From a checkpoint of a small transformer trained on Wikipedia: MLP 576 GeGLU, 322M tokens.
MLP neurons of a small language model. Each row is named by its layer, matrix (gate and up: input weights; down: output weights) and neuron, and shows model dimensions 128-191. Each number is 50 + 15 x the weight over its row's rms, rounded and kept within 0 to 99. A neuron's up and down rows have the sign that makes its largest values positive.
After each neuron's rows, "fires in" lists the words (lower case) most often at its 100 highest values on Wikipedia text that the model never trained on; "fires before" lists the tokens most often just after its 100 highest values on Wikipedia text that the model never trained on.

L12.gate82:53 25 50 54 56 29 52 53 39 55 45 56 54 30 25 42 50 79 45 37 52 34 48 66 78 72 52 36 44 88 34 39 46 45 49 25 52 92 39 68 27 26 74 69 47 50 35 58 33 51 75 64 59 64 36 48 51 43 67 32 36 50 51 27
L12.up82:73 60 44 32 66 35 34 39 54 63 71 52 55 27 37 25 67 83 47 62 27 50 46 36 31 49 63 27 22 46 81 53 39 35 21 50 37 42 39 68 57 54 45 54 61 30 48 55 68 62 56 54 46 44 46 39 39 64 44 73 57 55 35 37
L12.down82:57 42 62 51 46 35 32 51 66 78 56 36 64 27 57 49 39 46 24 44 45 59 04 73 38 37 44 52 18 71 67 79 43 53 25 49 50 33 57 49 31 56 34 56 59 73 46 56 49 47 61 62 51 42 61 55 32 68 58 56 49 72 28 51
fires in: "of"
fires before: "the ", "them "

L2.gate87:49 28 68 57 48 50 42 33 51 54 41 80 62 62 59 43 81 58 34 13 42 57 56 13 62 28 58 65 73 24 41 37 86 42 34 39 36 35 51 30 40 36 78 18 34 23 46 54 55 39 54 64 27 63 33 29 50 51 50 40 42 77 34 46
L2.up87:51 40 29 39 27 47 51 52 76 43 28 57 18 56 33 52 58 46 61 64 52 55 43 37 14 45 47 51 57 48 44 53 62 52 86 48 67 27 45 54 64 73 68 31 46 38 40 47 59 36 48 35 45 54 48 18 46 78 60 32 47 69 57 58
L2.down87:28 48 35 47 25 49 49 38 24 60 48 52 49 36 40 53 87 51 48 25 54 37 80 50 37 29 32 40 32 31 49 37 64 26 51 50 70 59 47 44 48 49 54 44 44 40 75 51 78 54 59 44 54 71 20 28 37 59 49 65 57 64 61 73
fires in: "as"
fires before: "a ", "the ", "of ", "part "

L2.gate156:55 75 37 37 33 12 65 57 53 39 38 69 50 72 68 36 48 80 56 43 46 38 69 53 39 60 48 66 29 40 41 63 39 40 44 73 34 56 39 60 59 52 41 29 21 26 54 68 39 45 59 40 49 79 35 36 73 56 42 60 31 95 45 38
L2.up156:48 39 87 64 54 44 62 38 36 33 44 51 36 99 26 38 59 50 51 47 59 29 49 64 59 43 57 37 76 40 31 43 61 53 44 44 23 50 59 42 46 36 26 77 63 48 58 33 44 51 71 54 38 59 47 22 51 44 60 39 52 53 67 70
L2.down156:54 51 37 35 62 55 65 42 50 52 63 57 57 69 25 44 17 69 70 43 53 42 69 62 45 34 50 38 60 58 59 35 54 63 50 72 69 46 40 55 66 52 73 66 34 85 56 57 63 43 47 81 34 74 82 36 70 35 66 55 57 56 67 59
fires in: "january", "october", "may", "july", "august"
fires before: "202", "201", "199", "200", "197", "192"

L10.gate512:28 55 48 34 33 56 52 59 55 59 73 50 82 56 32 58 66 66 51 43 72 52 36 24 75 76 47 58 63 59 62 28 58 73 42 63 31 47 58 52 48 57 57 55 37 41 46 36 58 52 47 77 55 34 45 37 46 55 54 51 52 70 48 57
L10.up512:57 34 50 37 52 46 41 28 27 63 24 50 52 77 44 52 42 41 46 20 41 39 50 59 41 33 49 45 76 59 53 46 66 65 63 58 84 33 45 43 27 51 78 61 42 51 65 44 48 36 42 40 65 35 31 60 30 22 69 58 35 61 65 32
L10.down512:76 65 46 46 59 28 44 48 60 45 49 51 65 34 44 50 46 69 57 48 39 60 77 42 49 62 60 36 55 63 36 90 49 30 53 58 49 57 72 37 63 33 55 55 40 60 40 63 51 60 53 71 54 83 44 61 59 75 50 33 75 22 58 53
fires in: "university", "of", "department", "degree", "ministry"
fires before: "of ", "in ", "the ", "Represent"

L8.gate362:57 33 32 65 65 67 46 69 31 52 51 14 36 67 53 65 62 59 48 46 22 63 53 55 99 46 44 63 27 75 50 47 50 64 36 49 61 49 50 78 62 64 39 38 31 30 34 63 41 58 40 65 54 69 42 53 60 57 42 30 57 55 44 20
L8.up362:34 55 15 61 23 40 30 30 45 65 63 51 47 53 28 56 43 55 44 43 36 24 47 77 62 61 41 24 34 93 63 34 46 53 17 38 47 67 43 65 34 43 51 41 66 21 63 94 37 36 44 49 55 44 50 53 47 34 69 61 48 71 53 38
L8.down362:80 50 49 59 71 61 44 56 54 76 57 58 43 39 42 65 44 49 75 69 46 74 29 29 41 47 27 43 48 71 33 47 35 34 32 41 62 83 63 77 53 54 49 60 52 33 51 48 25 47 56 56 42 59 72 35 82 44 34 57 57 30 28 39
fires in: "would", "did", "could", "does", "should", "had"
fires before: "not ", "be ", "have "

L5.gate216:29 79 33 48 52 59 67 72 29 17 22 68 48 40 33 67 25 79 23 77 54 33 34 52 67 56 41 45 31 64 44 66 48 50 15 37 57 65 22 41 69 41 55 59 63 34 83 45 63 58 62 65 51 61 46 48 50 26 59 10 44 53 53 49
L5.up216:34 37 34 49 55 40 53 69 50 73 43 47 59 36 49 57 59 41 38 32 48 74 55 50 71 49 11 28 30 35 43 62 31 39 15 53 67 46 30 46 59 47 67 32 42 55 38 60 70 31 42 60 38 53 78 49 53 58 43 37 66 24 12 62
L5.down216:78 38 65 62 47 64 53 42 50 56 64 50 25 01 46 36 61 71 61 50 54 55 25 41 64 58 53 27 73 54 72 28 57 87 39 64 44 60 48 58 79 70 39 44 54 73 35 47 51 38 55 56 23 51 27 53 54 72 47 60 48 63 40 45
fires in: "can", "may", "will", "could", "would", "should"
fires before: "be ", "not ", "also ", "have "

L9.gate200:35 34 40 50 48 80 41 47 18 28 58 51 26 54 47 42 61 34 41 67 29 32 35 55 45 62 42 83 54 80 38 36 60 57 62 32 51 31 34 67 54 34 26 30 68 39 58 61 25 33 15 69 44 38 61 46 54 56 42 52 81 78 53 54
L9.up200:53 40 37 51 38 38 53 62 34 39 52 53 26 47 79 54 83 69 28 52 43 71 35 32 34 67 41 65 35 65 56 62 40 69 53 16 65 43 61 50 70 61 36 49 28 56 33 39 39 51 45 39 37 66 68 59 72 63 37 37 65 42 46 47
L9.down200:57 68 35 44 43 44 38 31 32 59 28 44 56 35 79 18 34 43 28 60 42 61 64 81 47 37 42 52 69 45 38 52 45 26 42 48 66 41 54 35 38 38 61 39 75 69 78 67 59 68 81 50 88 42 18 39 65 41 71 35 46 36 38 55
fires in: "0", "sq"
fires before: "; ", "–", "\n", ".", "-", "mi"

L2.gate506:65 28 65 67 51 65 21 42 50 59 16 52 58 66 12 55 61 51 43 35 51 37 49 63 54 62 40 46 38 36 49 64 47 22 52 45 38 63 65 57 78 52 54 55 38 57 83 47 54 53 29 45 60 58 47 65 31 18 73 40 43 74 31 38
L2.up506:54 44 40 55 40 81 31 53 57 34 53 42 69 52 56 55 59 35 48 56 78 58 74 68 52 43 50 51 45 41 28 47 71 37 37 74 41 33 37 32 49 42 71 56 54 61 59 27 26 36 52 76 48 54 25 65 49 38 37 50 37 36 51 57
L2.down506:58 71 58 61 58 67 27 44 56 69 31 50 63 59 28 79 46 30 47 28 56 92 33 59 62 77 41 50 58 57 62 59 45 67 63 36 84 20 59 50 55 74 46 33 59 40 42 55 40 42 78 27 46 55 44 30 36 59 58 55 25 42 72 52
fires in: "may", "march", "april", "july", "january", "june"
fires before: "200", "201", "202", "198", "195"

L7.gate364:42 52 60 30 45 55 61 72 48 59 44 56 41 35 51 55 62 42 25 79 47 38 34 53 47 56 64 58 55 46 52 59 50 60 45 42 44 43 55 46 39 57 58 50 50 22 65 51 56 59 36 51 65 61 69 55 34 35 43 49 74 44 61 57
L7.up364:79 22 22 57 71 82 60 28 41 68 25 72 53 70 46 59 60 42 41 74 55 52 71 52 31 14 74 54 39 55 61 59 58 35 53 38 50 67 53 51 38 45 92 71 35 37 49 34 61 50 55 63 44 33 36 50 59 43 46 57 45 72 43 37
L7.down364:63 61 65 45 12 40 29 56 59 68 73 50 63 47 76 28 33 51 47 58 35 62 27 90 54 50 43 44 48 62 61 80 42 58 47 45 45 33 63 43 67 56 22 56 63 80 54 48 55 53 56 58 44 54 81 65 42 36 48 39 31 40 36 59
fires in: "medal", "gold", "votes", "silver", "bronze", "total"
fires before: "| ", "medal ", "– ", "in "

L6.gate58:39 25 48 38 30 50 71 20 48 49 63 73 33 48 39 47 59 36 32 36 37 35 45 63 71 38 58 46 24 69 26 53 25 48 53 37 59 57 22 60 61 47 51 33 38 37 61 51 57 82 52 37 61 63 54 48 40 63 54 51 36 33 57 48
L6.up58:44 45 56 24 18 68 58 36 75 60 48 39 19 66 70 68 49 36 38 50 39 59 49 58 70 26 73 52 42 25 35 66 60 14 64 60 60 56 38 72 48 26 77 39 49 51 34 38 52 70 43 57 38 66 51 35 47 84 31 48 30 50 27 18
L6.down58:34 49 49 47 35 14 68 50 56 45 17 41 36 59 53 47 43 73 21 39 67 53 41 65 56 32 51 36 50 30 60 51 67 76 40 56 41 34 36 60 35 26 53 58 27 60 56 23 57 54 50 56 62 24 44 58 38 56 12 17 49 31 61 66
fires in: "u", "up", "upload", "uttarakhand", "upper", "uzbekistan"
fires before: ".", "tt", "plo", "p ", "z", "pp"

L7.gate307:52 35 47 41 35 52 46 45 65 71 80 70 79 54 47 22 69 43 37 55 45 60 34 49 67 20 71 76 79 40 38 44 75 57 57 37 55 56 58 47 60 65 66 35 62 28 57 36 79 45 56 71 47 46 44 59 26 46 39 51 62 43 55 80
L7.up307:50 49 52 64 17 76 53 30 60 43 44 50 52 28 42 59 35 61 48 30 40 30 56 61 24 59 40 32 35 42 42 70 40 57 45 48 63 36 41 66 45 57 41 49 77 54 52 46 64 40 65 45 36 57 50 26 56 48 47 61 42 54 51 22
L7.down307:42 63 35 38 52 58 44 39 28 52 39 49 44 45 52 46 34 58 40 54 64 41 45 55 30 47 54 60 66 61 59 64 73 73 47 80 16 44 52 66 61 28 77 64 47 19 48 73 13 43 54 30 56 35 29 58 68 44 61 44 81 39 78 57
fires in: "m", "medal", "women", "place", "chile", "denmark"
fires before: "| ", "|", "'", ", ", ". "

L2.gate73:59 56 65 38 52 60 63 33 21 53 51 24 45 36 43 47 26 66 20 23 39 27 42 76 59 49 53 48 25 60 66 48 65 53 39 38 39 47 62 44 44 43 56 50 53 36 54 43 70 37 40 38 45 58 77 40 49 65 50 54 46 72 49 52
L2.up73:05 33 33 45 31 46 74 33 59 55 35 54 44 32 54 68 40 66 58 32 29 26 62 54 98 46 51 47 65 32 50 47 48 45 67 67 28 49 22 59 53 66 51 44 54 27 60 59 67 21 70 55 52 51 54 32 58 50 53 70 47 36 77 81
L2.down73:61 64 64 73 57 66 73 47 52 63 81 43 34 57 50 65 64 43 74 72 63 43 41 46 58 55 58 56 37 63 54 62 64 52 52 51 64 41 67 56 57 57 33 64 53 68 45 25 28 46 41 42 45 70 43 38 48 71 41 46 64 31 10 48
fires in: "is", "was"
fires before: "a ", "an ", "the ", "born ", "located "

L2.gate410:58 63 35 62 40 56 30 39 46 54 43 39 18 66 58 46 49 64 64 48 36 59 67 41 49 25 41 59 63 41 60 74 50 59 66 71 47 58 59 60 41 51 51 65 48 53 69 71 67 54 74 56 28 62 52 69 46 55 37 39 43 84 59 37
L2.up410:77 51 37 72 44 65 63 67 44 43 24 71 72 46 41 26 28 68 56 51 68 60 67 54 74 42 22 22 50 70 65 35 37 53 49 65 72 31 35 53 80 64 47 39 73 45 53 56 36 53 62 49 55 57 52 31 51 38 55 67 34 71 51 54
L2.down410:40 53 89 32 67 55 45 73 44 61 71 53 47 20 62 40 58 69 70 53 24 60 67 49 72 60 81 61 33 51 48 47 48 45 55 45 57 40 37 47 65 26 67 34 63 18 27 27 55 62 45 39 53 50 64 25 50 60 67 50 57 58 63 54
fires in: "july", "may", "june", "september", "october", "december"
fires before: "202", "201", "199", "200"